{
  "hidden_size": 768,
  "vocab_size": 16384,
  "positions": "learned",
  "attn_scale": 0.125,
  "init": "normal",
  "init_std_o": 0.00236,
  "init_std_up": 0.0129,
  "learning_rate": 0.0014,
  "max_grad_norm": 1.0
}
MLP neurons of a small language model. Each row is named by its layer, matrix (down: output weights) and neuron, and shows model dimensions 640-767. Each number is 128 + 32 x the weight over its row's rms, rounded and kept within 0 to 255. A neuron's up and down rows have the sign that makes its largest values positive.
A block is one neuron, or neurons of one layer that tend to fire together. After each block is what it responds to, as a language model described it from the Wikipedia text at the highest values.

L6.down101 [140 113 121  68 118 167 123 108 106 119  99 188 152 183 102 148 115  97 129 112  32 121  88 139 137 154 171 101  54 159 150  58 139 170 156 176 159 171  93 144 154 154 134 125 159 123 122 141 148 167  89 114 149  95 135 143 122 122 159  87 198 167 140 151 124  97 114 141 128 146 109 113 187 160 179 139  68 117 105 135 147 135 113 138 125 183  63 153 100 150 129  89  95 130 133  95  89 154  56 120 125 116 110 151 154 137 158  34 121 109  93 117 112 182  98 133 152 104 148 103  87  84 147  63 173 172 110 152]
Description: Mid-word subword fragments

L4.down16 [101 152 124 174 156 139 124 128 125 132 190  56  85 124 124 156 170  74 147 143 203  66 157 196 102  62 138 189  63 146  72  59 126 133 138 148 175 139 130 100  79  77 117 122 116  78 133 147 104 108 131 135 173 142 153  77 121  94 149 149 160 121 181 146 134 133 150 160 157 126 143 139 135 149 113 140 115  84 117 144 101 125 118 149 141 164  70 140 102 228 163  79  88 127 150 141 117  48 166 125 178 110 172 179 118 115 132 184 109  94  23 135 105 108  88 107  83  93 131 120 174 135 123  82 126 106 100 194]
L4.down415 [146 102 123 138  86 210 192 127 137 137 106 160 153 107 148 149  93  83 137 164 190  79 144 151 103 133 116 136  96  81 181 124 105  98 183 107  69 118 121  83 112 170  94 108 110  81 156  96 133 122 138 140 131 208 176 126 149 152 174  51 160 102 133 121 160 176 125 179 190  77  77 104 198 136 120  72 176 154 179 110  90 178  82  85 137 127 129 122 152 125 158 135 108  92 126  77 189  74 104 117 143 154 179 106 111 142 128  51 118  91 105 169 181 164 145  94 158 145 108 163  55 153 185 145 112 123 155 156]
L4.down435 [171 127 181 101 137 148 116 146  71 140  77 138  78 157 163 159 160  89 128 219  62 137  71 132 165 169 151 109 139 145  66 130 130  88 104  96 104  74 178  82 146 151 150 194 150 160  62 167 129 149 122 188 116 147  85 143 135 154 184 101 194 151 149 155 115 134 109 125 147 133 166 111 126 154  92 155  81 125 131 114 176  75 153 173  82 155 115 137 122 151 130 134  77  73 130 183 123 143 100 175 119 146 101  89  67 120 181  88 241 179 142 126 152 171 148 182 162 115 152 179  82 159 182 111 100  58 182 100]
L4.down788 [168 155 142 164  96 141 118 116 103 119  80 125 158  93 150  81 172  94 186 141 166 136 200 132 166 229 127 109 127 143 112 125  89 102 134 104 106 134 120 110 150 120 139 167 106 151 156 163 132  89 102 147 177 142 151 110 154 156 116 147  54 170 134 142 149 102 109 105  62  85 106  77 110  96  76 121 165 152 173  74 132 111 108 110  88  98 154 170 131 149  96 104 119  83  72 106 128  74 139 100 152 173 117 150 188 114  89 163 207 129  90  99 134 176  76 148 100 113 124 148  70 194 108 200 121 112 142 139]
Description: Part-of-whole prepositions

L7.down45 [125 130 152 128 156 138 182 117 122 156 113 119 181 114 103 114 186 105 110  85 142 155 154  98 119 127 170 137 127 165 113 112  76  78 137  97  57  82  89 114 107 163 181  73 186 135 129 149 139  59 197 121 105  94 106 119 156 147 128 155 153 106 148 161  95 125 120 148 130 147 114 210 140 113 113 186 135 202  48  35  76 104 153 177  93 156 129 158 140  92 163 139 155 106 179  50 136  91 141 161 141 129 116  96 170  50  74 114 140 134  90 165 159 124 112  72 169 137  97  88 109  89 147  92 124 151 111 146]
L7.down103 [110  99  38 165 100 106 161  85 146 114 125 108 166 110 146 153 114 136 152 110 182  99  88 137 109 164 142 107  98 111 115 116 131 157 143 106 191 180 183 164 196 165 100 153 147 109  75 130  86 164  79 142 109 135  87 102 142 131 131 127 129 165 167 157 102 100 132 127 119 155  93 167 168  95 118 135 109 123 142 136 115 134 177 147 152 113 187 168 112  47 117 127  50 161 121  97 135 127 155 148 129 103 152  85 161 138 139  76 153 121 150 108 149 101 155 124 128 130  97 127 155 119 166 188 153 110  76 130]
L7.down525 [111 161 173 169 162  99 145 127  84 148  98 183 181 113 136  86 146 146 168 128  63 129 141 116 156 148  84 122 145 127 101  58 172  95 145 114 150 130 122  83 158 141 121 134 179 151  80  99  82 116 135 122  97 145 141 132  99 134 124 146  73 152  96  90 136 133 157 160 104 103  98  84  70 104  83 130 133 170 176 119 154 101 100  98  72 209 167 147 135 122  97 108  79 181 117 115 131  71 150 106  91 121 205  87 100 108 138 150 162 175 158 143 155  95 129 102 167  99 191 129 144 121 177  81 101  69 178 110]
L7.down726 [ 83 113  69 147 131 157 137 122 152 108 135 138 185 149 142 111 130 125 171 147 100 108 113 133 150 103 133 118 115 101  97  62  85 130  89 128 131  77 147 132  93 126 197 140 187 175 163 105  82  86 160 137 175 105  92 167 121 129  95 154 169 139 142 158 122 160 139 143 140 108 153 139 100 124 153 177  83  91  96 120  52  61 140  89 148 152 103 202 168 148 135 118 125 125 112 142  98 132 180  85 153 151 119 170  88 189 138 152  70 150  81 131 150  96 117 200 135 116 104 112 126 144 126 152 147  84  96 168]
Description: University "of" and name starts

L4.down63 [140 152 121 112  78  88 170  97  76 151 144  92 192 130 103  96 164 111  98  87  92 151  95  71 156  59 118 112 130 134 115  96  94 154  40 137  93  94 149  92 114 165 161 103 125 156 100 125 149 154 169 107 132 134 140 131  87 178 103 103 100 102 195 121 189 136 199 105 122 155  81 197 169 173 142 134  89 138 132 146 140 136 110 113  89  91 108 161 119 154 111 119 149  64 171  49 193 124 167 133 148  85  79 100 125 101  90 120 102 167 141 122 110  87  91  86 166 186 156 105  96 145 163  37 125 132 143 154]
L4.down397 [109 120 126 159 110 150 138 145  98 103  97 157 132 127 114 110 126 137 171 119 130  78  85 149 118 186 175 151  99 123 108 149 148 119 121 168  80 182  75 136  97  98 163  77  94 183 111 120  84 103 142 139  98  96  67 146 144 123 120  89 173 149 110 101 168 164 198 143 115  83 126 123 179 149 168 124 155 141  87 103  82 213 101 142  90 149  82 108 162 113 131 150  93 126  62 123 138 156  97  94 123 119 107 109 120 162  80 151 101 121 144 177  86 164 142 149 113 167 117  94 117 111 158  68 101 109  97 132]
L4.down452 [ 88  83 164 138 103 106  89  91 133  86 147 156 156 118 143 114 118 163 107  87 133 152 156 130 150  99 107 159  77 127 134  96  29 148 142 162 131  81 156 136 147 126  94 136 123 169 128 164 170 134 131 103 141 155 126 162 109 183  95 134 108 122 114 114 158 147 147 175  82  95 107 192 171  58 170 148 145 171  79 213  95 123 117 116 115  66 149 180 107 159  77 114 171  96 107 139 191 156 127 147 132 101 175 103 174 153 123 165 136 175 106 154 105  90 137  55 119 116  96 142  75  86 103  70  86  90 134 139]
L4.down867 [113 114 159 153 161 122 103 165 125  86 170  79 124  85 131 113 104 131 136 124 128 103 119 111 126 130 132 156 115 134 105 159 129  96 147 188 147  68 114  94 134 127 131 117 109 156  82 112 170 117 157 122  90 205 106 131 118 109 106 182 149 180 148 117 151  86  84  82 143 149 109 128 139 181 111 170 150 112 178 141  98 125 122 142 101 173 141 124 133  82 123 151 165 129 125  79 110 114 105  78 133 107 130  84  70 108  75 132 137 167 141 136 169 174 111 121 115 159  96 162 132 136 106 142 125 166  47  91]
Description: Institutional name connector "of"

L4.down46 [104  84 156 121 144 171  95 134  92 102 139  68 180 146 187 125 197 169 118 122 106 132 143  74 166 157 194 105 143 187 112 128 102 109 176 139 187 102  95  92  85 140 103 117 213 162 130  67 101 119 136 136 133 145 141  74 125 103 164 122 123 111 127  88 111 105 147 109  55 116 111 116 117 131 182 152 149 150 120 113 104 140 183 167 146 157 151 143  83 168 145 137 150  99 145 120 130 160 159  79 107 135 135 164 119 114 115 108 232 161 167 175 169 162 129 123 158  79 118 114 174 123 126 143 118 145 127  73]
L4.down203 [132 163 150 171 137 130 145 112 142 131 151  92 128 141  97 149  65 145 139 202 105 159 113 142 152  97 158 129 113 141  87 111 114  95  99 129  70 100 110 142 126 149  58 104  81 143  77 158 108  87 176 161 115 152 146  81 128  88 173 179 183 110 142 122  93 122 139 119  71 190 144  99  89 151 185 117 113  76 131  81 178 110 143  90 135 130 140 104 130 139 221 178 101 190 164 117 105 152 122 119 113 143 162 156 134 110 141 132 139 116 120  99 143  53 121 122 123 196 160 131 138 225 103 133 121 104 122 120]
L4.down252 [104 123 145 203  56 103  88 130 129 130  85 108 191 136 150 134 164 176 114 167 113 193  92 121  80 118  99 125 129  94 100 167 109  99 141 135 168 175  84  88 159  82  80 154 113 119  96 138 119 193 104 130 153 166 117 197 172 168 118 120 223  67 123 149  81  97 110 185 136 136 116 130 170 149 147 102  89 134 175 182 133 135 130 172 119 142  93 119 149 153 182 128 109 151 127 113  99 168 139 118 124 136 111 148 132 114 106 101 148 175 114 113 103 108 151 151 144  51 109 156  97 169 116 140 132 148 110 100]
L4.down576 [143 138 134 122 102 174  93 132 115 152 137  67 178 184  98 142 145 122 153 115 113  96 131 173 130 191 137 144 123 113 142 170  91  60 129  94 191 142 164 124  76 164 108 101 177 121  99 127  77 162 114  91  98 143 111 163 152 137 132 138 141 172  95 107  99 122 134  63 113 156 148  94 102  91 108 175 180 109 150  76 106 137 142 116 128 121 147 113 168 165 104 111 149 101  98 145  92 155 102 114 108 134 115 113 159 128 109  54 117 125  42 197 156 160 107 145 180 132 110 171 159 139 135 150  90 149  85  73]
Description: Second word-piece after prefix

L7.down119 [103 154 161 171 167 175 146 139  81 155  91 116 141 186 123 108  88 150 131 145 112 120 117 196 118 144 129 130 135 139  81 145 106 143 112 127  94 109 136 149 219 116 156 125 152 106 169 113 111 182 158 131 155 114 108  88 121 133 116 105 121 122  82 150 206 185 112 116 106  86 149 164 131  92 138 111  92 102 145 157 165 151 105  86 136 134 117 142 118 110 167 120  81 144 100  88 155  81 152 139 163  82 168  99 143 111 113 122 109 105 166 136 100 152 145 107 115 115  96 154 104 153 110 111 142  71 133 134]
L7.down389 [118 196  78  96  84 142 187 149 130 129  99 100 105 138 129  90 116 134  96 139 154 128 188 116 105 149 162 149  92 146 163 189 121 146 179 107  96 161 162 101 103 141 146 154 156 130 105 142 156 132 147 107 156  93 124 142 125 122 136 118 127  75 128 115 104 105  46 126 109 174 181  75 153 172  65 156 161  94 149 106 119 127 143 136 106 102 143 158 190 135 128 120 129 147 127 156 138 159 142 115 103 158 138 124 116 125 171 187 115 141 116 153 148 151 109 158 116 134  55 117 130 146 101 156  96 122  94 122]
L7.down729 [150 117  99 184  85 118  93  62 130  81 137 131  92 158 148 170 106 116  38 102  79 113 119 119 171 197 130 131  66  46 127 130 167  98 116 154 115 172 158 131 117 137 124 160  90  62 111  80  91 165 138 105 105 166  87 127 110 125 161 125 184 101 134 151 132 106 131 103 143  98 127  88 130 122 148 124  78 162 132 115 171 116 128 117  89 107 159 136  90 119 128 107 130 162  98 137 209 148 124  95  99 128  87 145 123 121 143 143 130 112 100 147 177 114 156 143 167 208 104 143  85 151 118  95 115 125 137 161]
L7.down902 [132  75 160 113  83 180 114 173 121 113 124 186  64 178 174 133  93 123  60 138  87 147 135 170 116 153 175  84 188 141 156 101 109  82 112 141 134 100 127 138 112  59 171  95 124  72 156 142 136 224  97 153  85 139  99 126 116 147 145  72  73 153 120  94 121 150 134  72 174 105  58 144 173 145  99  70 124 101  79 120 117  62 166 131  78 107 114  85 149 150 111 110 127 162  76 118 119 131 157 157 180 137 156 113 143 150 138 120  87 129 103 121 144 154 140 127 137 135 133 123 149 126 107  97 156 162 153 151]
Description: Word-initial split "c"

L6.down735 [184  89 170 102 141 117 162 110 124  76 192 104  34  92  94  70 145 129 174 183 126  76 143  70 105 130 155 120 147 159 118  97 169 138 123 136  83 134 106 142 133 184 142 120  86  96  87 130 124 121 100  81  90 201  95  93 166 136 127 107 165 139 109  79  99  98 118 126  68 140 137 120 150 119 103  96 125 119 159 155 153 177 119 141  64  89  70 136  71 166 139 132 191 111 153 116 134 130 142 137 121 131 155 113 121 105 169 156 129 159 103 144 107  93 122 111 180 112 140 124 167  96 121 149 110 176 146  77]
Description: Before upcoming place names

L6.down375 [ 98 175 101 128  90 126 170 130 140 173 139  75 162 120  99 158 112  70 190 162 104 148 116 159 160 123  87  88 125  93 135 129 135 123 133 167 154 137 169 122 108 140 168 136 125  81 151 173 142  79  82 159 126 138 163 130 101 153 169  89 140  99 166 130  29 141 117 157 108  40  82 133 123 121 104 151 100  73 151 126 118 121  81 127 100 158 159  84 125 171  41 132 132 141 137 133  61  84 107  90  88  87  85 103 116 174 184 118  69  59 143 136 196  90 105 145 101 127 147 142 149 110 137 109  88 106 126 145]
Description: Mid-word fragment tokens

L6.down836 [159 125 124 118 110 125 101 150 164 147 123 166 172 126 147 144 134 106 130 120 109 115 101 112 104 169 160 103  71 156 133 141 143 129 168 165 195  87 195 170 164 111 169 178 143 184 100 140  93 134 143 140 150  84 118 141 132 119 121 149 173 111 140 119 130  66 122 102 102 112 116 177 152 179  97 171 144 107  88  42  71 123 172  89 147 150  99 137 156  92 110  99 144 125 140  96  87 179 114 131  98  88 113 119 125 115 113 137 121 145 111 115  94 112 162 138  69 130  25 150 170 171 177 125 107 129 179  63]
Description: Inside place and venue names

L4.down450 [ 83 113 121 146 105 152 114 125 137 181 169 135 124 157 191 161  95 176 178 130  51 151  68 113 170 120 105 140  75 127  86 158  83 147 105 105 117 138  72 131 216 108 129 133 141 145 118 127 140 189 114  91 109 109 119 122  96 142 128  82 172 104 116 150 118 154 134 124 122 102  68 132 131 130 120 193 132 119 139 175 116 133 186  72 106 113 126 138 161 151  77 141 169 105 134 120  65 138  93 158 136 105 174 129 158 193 199  94 174 148 125 132 158  98 137 151 170 143 129 105 127 136  66 137  96 122 103 126]
L4.down485 [ 94 141 114  86 134 163 116 133 133 127 126  74 116 116 146  95 134 156 156 121 115 146 171  77 116 136 120  98 183 151 101  90 132 119  98  67  92 129  58 143 120 137 167  84 152 140 130 159 134 124 141 198  86 113 122 117 132 124  89 108 141  90 102 175 109 120 112 161 125 129 166 106 188 186 169  98 126 118 111 132 153 117  72 102 168 119  99 126 102 114 115 136  69 135  97 109 149 195 189 141 108  93 122 196 126 109 134 117 134 137  99 200 141 112 124 154 158 151 149 108 116 122 104 108 107 129 176 124]
L4.down781 [ 85 136 133 145 188 118 114 135 154 101  41  92  92 109 153 135 123 120 123  91  36 110 117 106 138 180  75 144 118 142  92 156 185 162 133 137  39 102 121  83 128  88 163 173 121  92 178 116  92 144  51 121 111 116  78 158 138 108  75  87 102 135 111 106 152 137 143 131 116 133 162  96 151  85 128 102 124 151 123 125  86 140 140 176  37 133 162 134 175 167  93 140 149  90  95 105 124 151 125  97 111  69 127 134 106 140 183 172  91 122  71 142  64 120 161 113  56 145 136 109 163  86 139 146 161  83  82 135]
L4.down840 [142  51 119 155 160 125 133 132 113 133 119 124 120 111 169 153 120 109  69 141 144  87  81 118 153 102 162 172 150 145  71 124 116 104 169 120 133 158  79 108 113 124 146 123  98 142 126 135  96 100 131 100  44 169  99 129 148 132 125 124 123 137 149 121  66  78 110  96 103  90 117  98 132 167 168 150 120 153 142 105 188 106 144 106  79 152 150 136 213 102 155  82 125 149 135 127 144 209  98 144 118 137 122 127 142 136 124 117 179  84 134  97  94 106  46 128 113 144 102  89 144  56 144 155 111 157 151 144]
Description: Word continuations and complements

L4.down128 [ 65 167  97  72  99 192 157 106 134  40 134 132 122 107 130 144  92 120 105 118 107 138 127  96 135 154 152 125  96 162 158 108 129  91 124 125 154 134 153 149 142 120 155 126  76  61 162  88 102 122 178 158  90 165 155 152 136 123 157  89 113 157 135  93 122  99 108 126  96 145 186 181 153 131 108  86 141 191 113  94 155 176 147 117 145 176 124 136 142 104 157 127  88 215 105 163 114 110 133 126 158 172  90 104 105 126 115 124 142 104 128 119 100 184 118 152  70 153 143  85 139  69  68 103 211  95 147 175]
L4.down660 [150 108 147 156 146  94 126 139 111 146  73  83 176  91 142 185 160 151  96 127 125 121 162 156 122 176 104 140  71  90 100 142 155 122 124 170 160 102 183 173 160 168 115 149 167 135 147 102 120 121 100 139  73  92 194 143 122 132 147 106 133 132 110 146 142  98 137 140 146 131 157 148 151 124  86 136 113  77 132 121  88 148 119  91 160 139  71 142 106  94 110 100 122 168 117 133 147 174 204  71 114 115 119 138 182 121 125 126 125 117  82 157  71 156 148 153 119 162 163 104 165 196 134 181 170  98 125 115]
L4.down695 [130 173 136 129 125  98 119 192 160  70 107 130 106 118 108 103 149 142 131 154 123 183 136 126 117 135 118 152 126 158 103 137 154 154 136 156 125 179 176 177 154 149  84 132 143 119 128 100  42  97 120 111 120 164 169 124 105 134 180  76  91 163 161 102  98 108 137 142 173 153 123 155 138 160 158  95  75 175 136 139 156 112 133 191 124 160 105 128 146 143 119 162 112 100  52 151 176 133 127  78 127 166  84  91 110 145 136  83  74 187  92 139 169 128 172 102 122  99 141  89 116 119 131  90  47 191 148 150]
L4.down782 [125 105 152  33 160 138 142 128 182 187 143 112 140  53 182 173  68 153 113  92 146 130 118 123 103 158 134 201 114  83 160 147 106 106 104 171 180 136 124 144 145 112 108  94 103 127 125 108 182 100 172 133 148  98 149 174 121 134 157 152 150  68 113 113 142 123 128 165 121 192  65  90 156 127  63 132 130 140 126 100 105 113 127 133 134 130  78 110  87  89  97  95 106 123 152  86 103 120 167 158 125 125 132  77  70 134 141 147  77 150 128 141 138 178 175  82 108  92 170 156  83  85 135 124 150 134 113 198]
Description: Word continuation after capital

L7.down185 [157 184 129  77  77 112  68 182  61 205  82 100 135  92 125 100 142 186 143 152 130  61 159  82  89 108 181 112  80  97 135 132 138 119 138 160 127 156 107 170 146  57 139 178 160 143  97 110  87 130 135 136 111 184 120 146  80 130 126  76 108  73 149 150 159  81 166  82 129 136  91  83 150 133 107 175 113 113 109 123  91 111 105 130 173 127 153 150  84 144  98 122 118  93  95 144  77 147 149  79 202 117 126 130 135 110 174  84 123 166 107 194 162 162 187 127 159 120  84 139 117 147 113 166 108 123  93 143]
L7.down354 [188 154 165 106 138 117  89 116  90 137 133  90  96  60  92  99 140 108 129 160 128 135 123 145  98 150  91  81 160 108 109 173 124  72 180 145 143 115  64 155 133 147  80 112 151  96 129  98 110 109 103 135  88 137 153 148 160 166 116  64 157 137 130  62 114 143 143 112 158 138 165 101 141 162 116 185 142 132 176 149 158 154 148 205  86 136  98 139  90 176  81 167  87 161 133 129 142 162 133 129 183 217 112 134 128 120 100 155 165  96  65 142 123 184 126 114  83 170 139 149  77 101  88 130  89 128 124 114]
L7.down470 [103 165 156 143  91 132 143 152 116 157 175 113 175 134 107 131 172  98  92 186 113  62  87 171 107 110  98 173 172 215 107 127 142  85  87 104 119 155 108 158 128 141 119 111 216 164 122 155 115 145 146  94 125 102 102 127 133 172  95 135 143 129 120 131 134 203 150 133 118 113 141 110 105  98 201  87 162 140 125  81 159  98 117 150 127 101 162  80  96 113  85 114 122 160  95 155 120 147 111 129 134 168  98 103 151 134 106 115  89 144 107 130 119 137 155 193 160 161  82 124 145 104 100 101  55 103  85  94]
L7.down664 [198 146 157 115  67 136 130  88 102 115 145 126 128 127 107 117 144 111  64 102 116 149 141 137 142 121  61 170 110 118  54 175 136 151 112 122  79 145 145 128  89  93  73 110 149 126 121 100 147 138 121 137 144 171 123  78  92 132 156  60 146 136 160 107 157  67 146 127  88 140 156 146 115 172 110 138 151 135 157 157 107 114 153  84 154 152 179 121 124 135 129 201 114 189 112 160 124 138 176 133  99  69 159 125 150 162 137 153 147 117  75 138  85 116 103  68  78 144  99  94  94  95 138  81 163 213 160 152]
Description: Mid-word name fragments

L6.down702 [ 50 108 184 205 137 113 168 119 141 144 109 112 131 181 112 119 116  99 207 104 117 128 151  99 193  96  96 166 168 134 141 132 144  98 122 102 127  90 101  45 165 142 145 112 147 108 106 155 172 112 132 183 109 150 227 120 147 141 162  93 129 136 103 106 140 141 162 140 126  68 114 122 157 124 147 127 145 132  96 117 115 174 219 207 113  88 140  97 133 138 174 130 139 137 184 194 107  47 149 159 205 181 126  93 150 109 114 150  92  90  88 142 170 116 181 196 142  99 130 104 169 147 180  96  84  88  93 103]
Description: Second piece after capital

L7.down328 [105 141  76 131  97 151  92 125  84 125  85 147 148 110 163 171 143 150 121 136  29  65 149 154 110 103 137 120 169 116 138 120  89  98 124  65 100 111 136  74 139 151 150  96 105 103 123 133 147 144 140 142  98  88 118 131 114 154 165 157 124 138 125  94 109 128 158  89 114 118 144  69 142  88 139  61 163 145 111 124 144 141 124 153  78  93 117 142 110 166 144 112  80 123 135 146 135 153 107  86 126 167  85 127 153  92 133 135 140 129 170  65 163  87 103 124 118  90 116 123 135 195 180 170 165 148  79 172]
L7.down379 [103  73  94 124 134 162 138 132  27 129 142 127 123 103 148 141 203 130 129 141 124 167  66 197 176  60 113 121 148  99 166 105 130  97 194 152 117 125 114  80 155 112 141 156 151 118  91  97 113 128 161 147 143 101 113 162  76  78 188  90  59 115 118 195 135 176 132 144  49 115  82 122 111  78 183 113 120 152 166 143 165  76 157 104 157 137 141 103 144 108 132 136 118 177 179 115 143 167 129 119 135 162 171  47  66 145 128  54 140 111  71 120 137 182 111 111 144 147 130  78  89  89 122  94 179 158 173 110]
L7.down728 [123 105 196 161 126 151 132 119 149 167  91 123 134 107 115  82 169 141 110  90  83 189 127 154 102 145 107 148 145 149  97 118 126  53 133 174 172 148 140 142 139 140  98 120 155 122 107  86 126 142 157 110 117 151 143 143  93 124  85 127 137 119 147 130  87 162 144 147 115 151 142 127  98 126  43 173  92 131 127 166  88  79 131 125 155 153 120 203 141 126 125 119  97  65 197 154  81 125 158 160  96 128  91 104  97 161 169 123 187 155 117 133 125 128 166 143 144 109  78  94 112 112 104 141 106 135 142 150]
L7.down959 [123 165 111 171 173 115 118 144 186 164 115 153 164 141 104 124 191 113 104 136 126  90  86 167 144 146  79 116 133 153  96 135  85  91 199 108  90 139 103 147 135  98 176 142 128 107 102  94 129  77 139 134  86 115  77 137 103 154 113  99 185 142  96 136  54  89 180 119 170 159 143 146 117 176 159 128  73 143 127 115 137 117 122 189 141  98 101 103 100 152 174 136 127 167  96 152 103  93 171  87  78 134 111 149 150 115 132 153 128  71 109  64 169 106 151 131 163 226 106 143 165  65 163  68 124  65 145 126]
Description: Prepositions before objects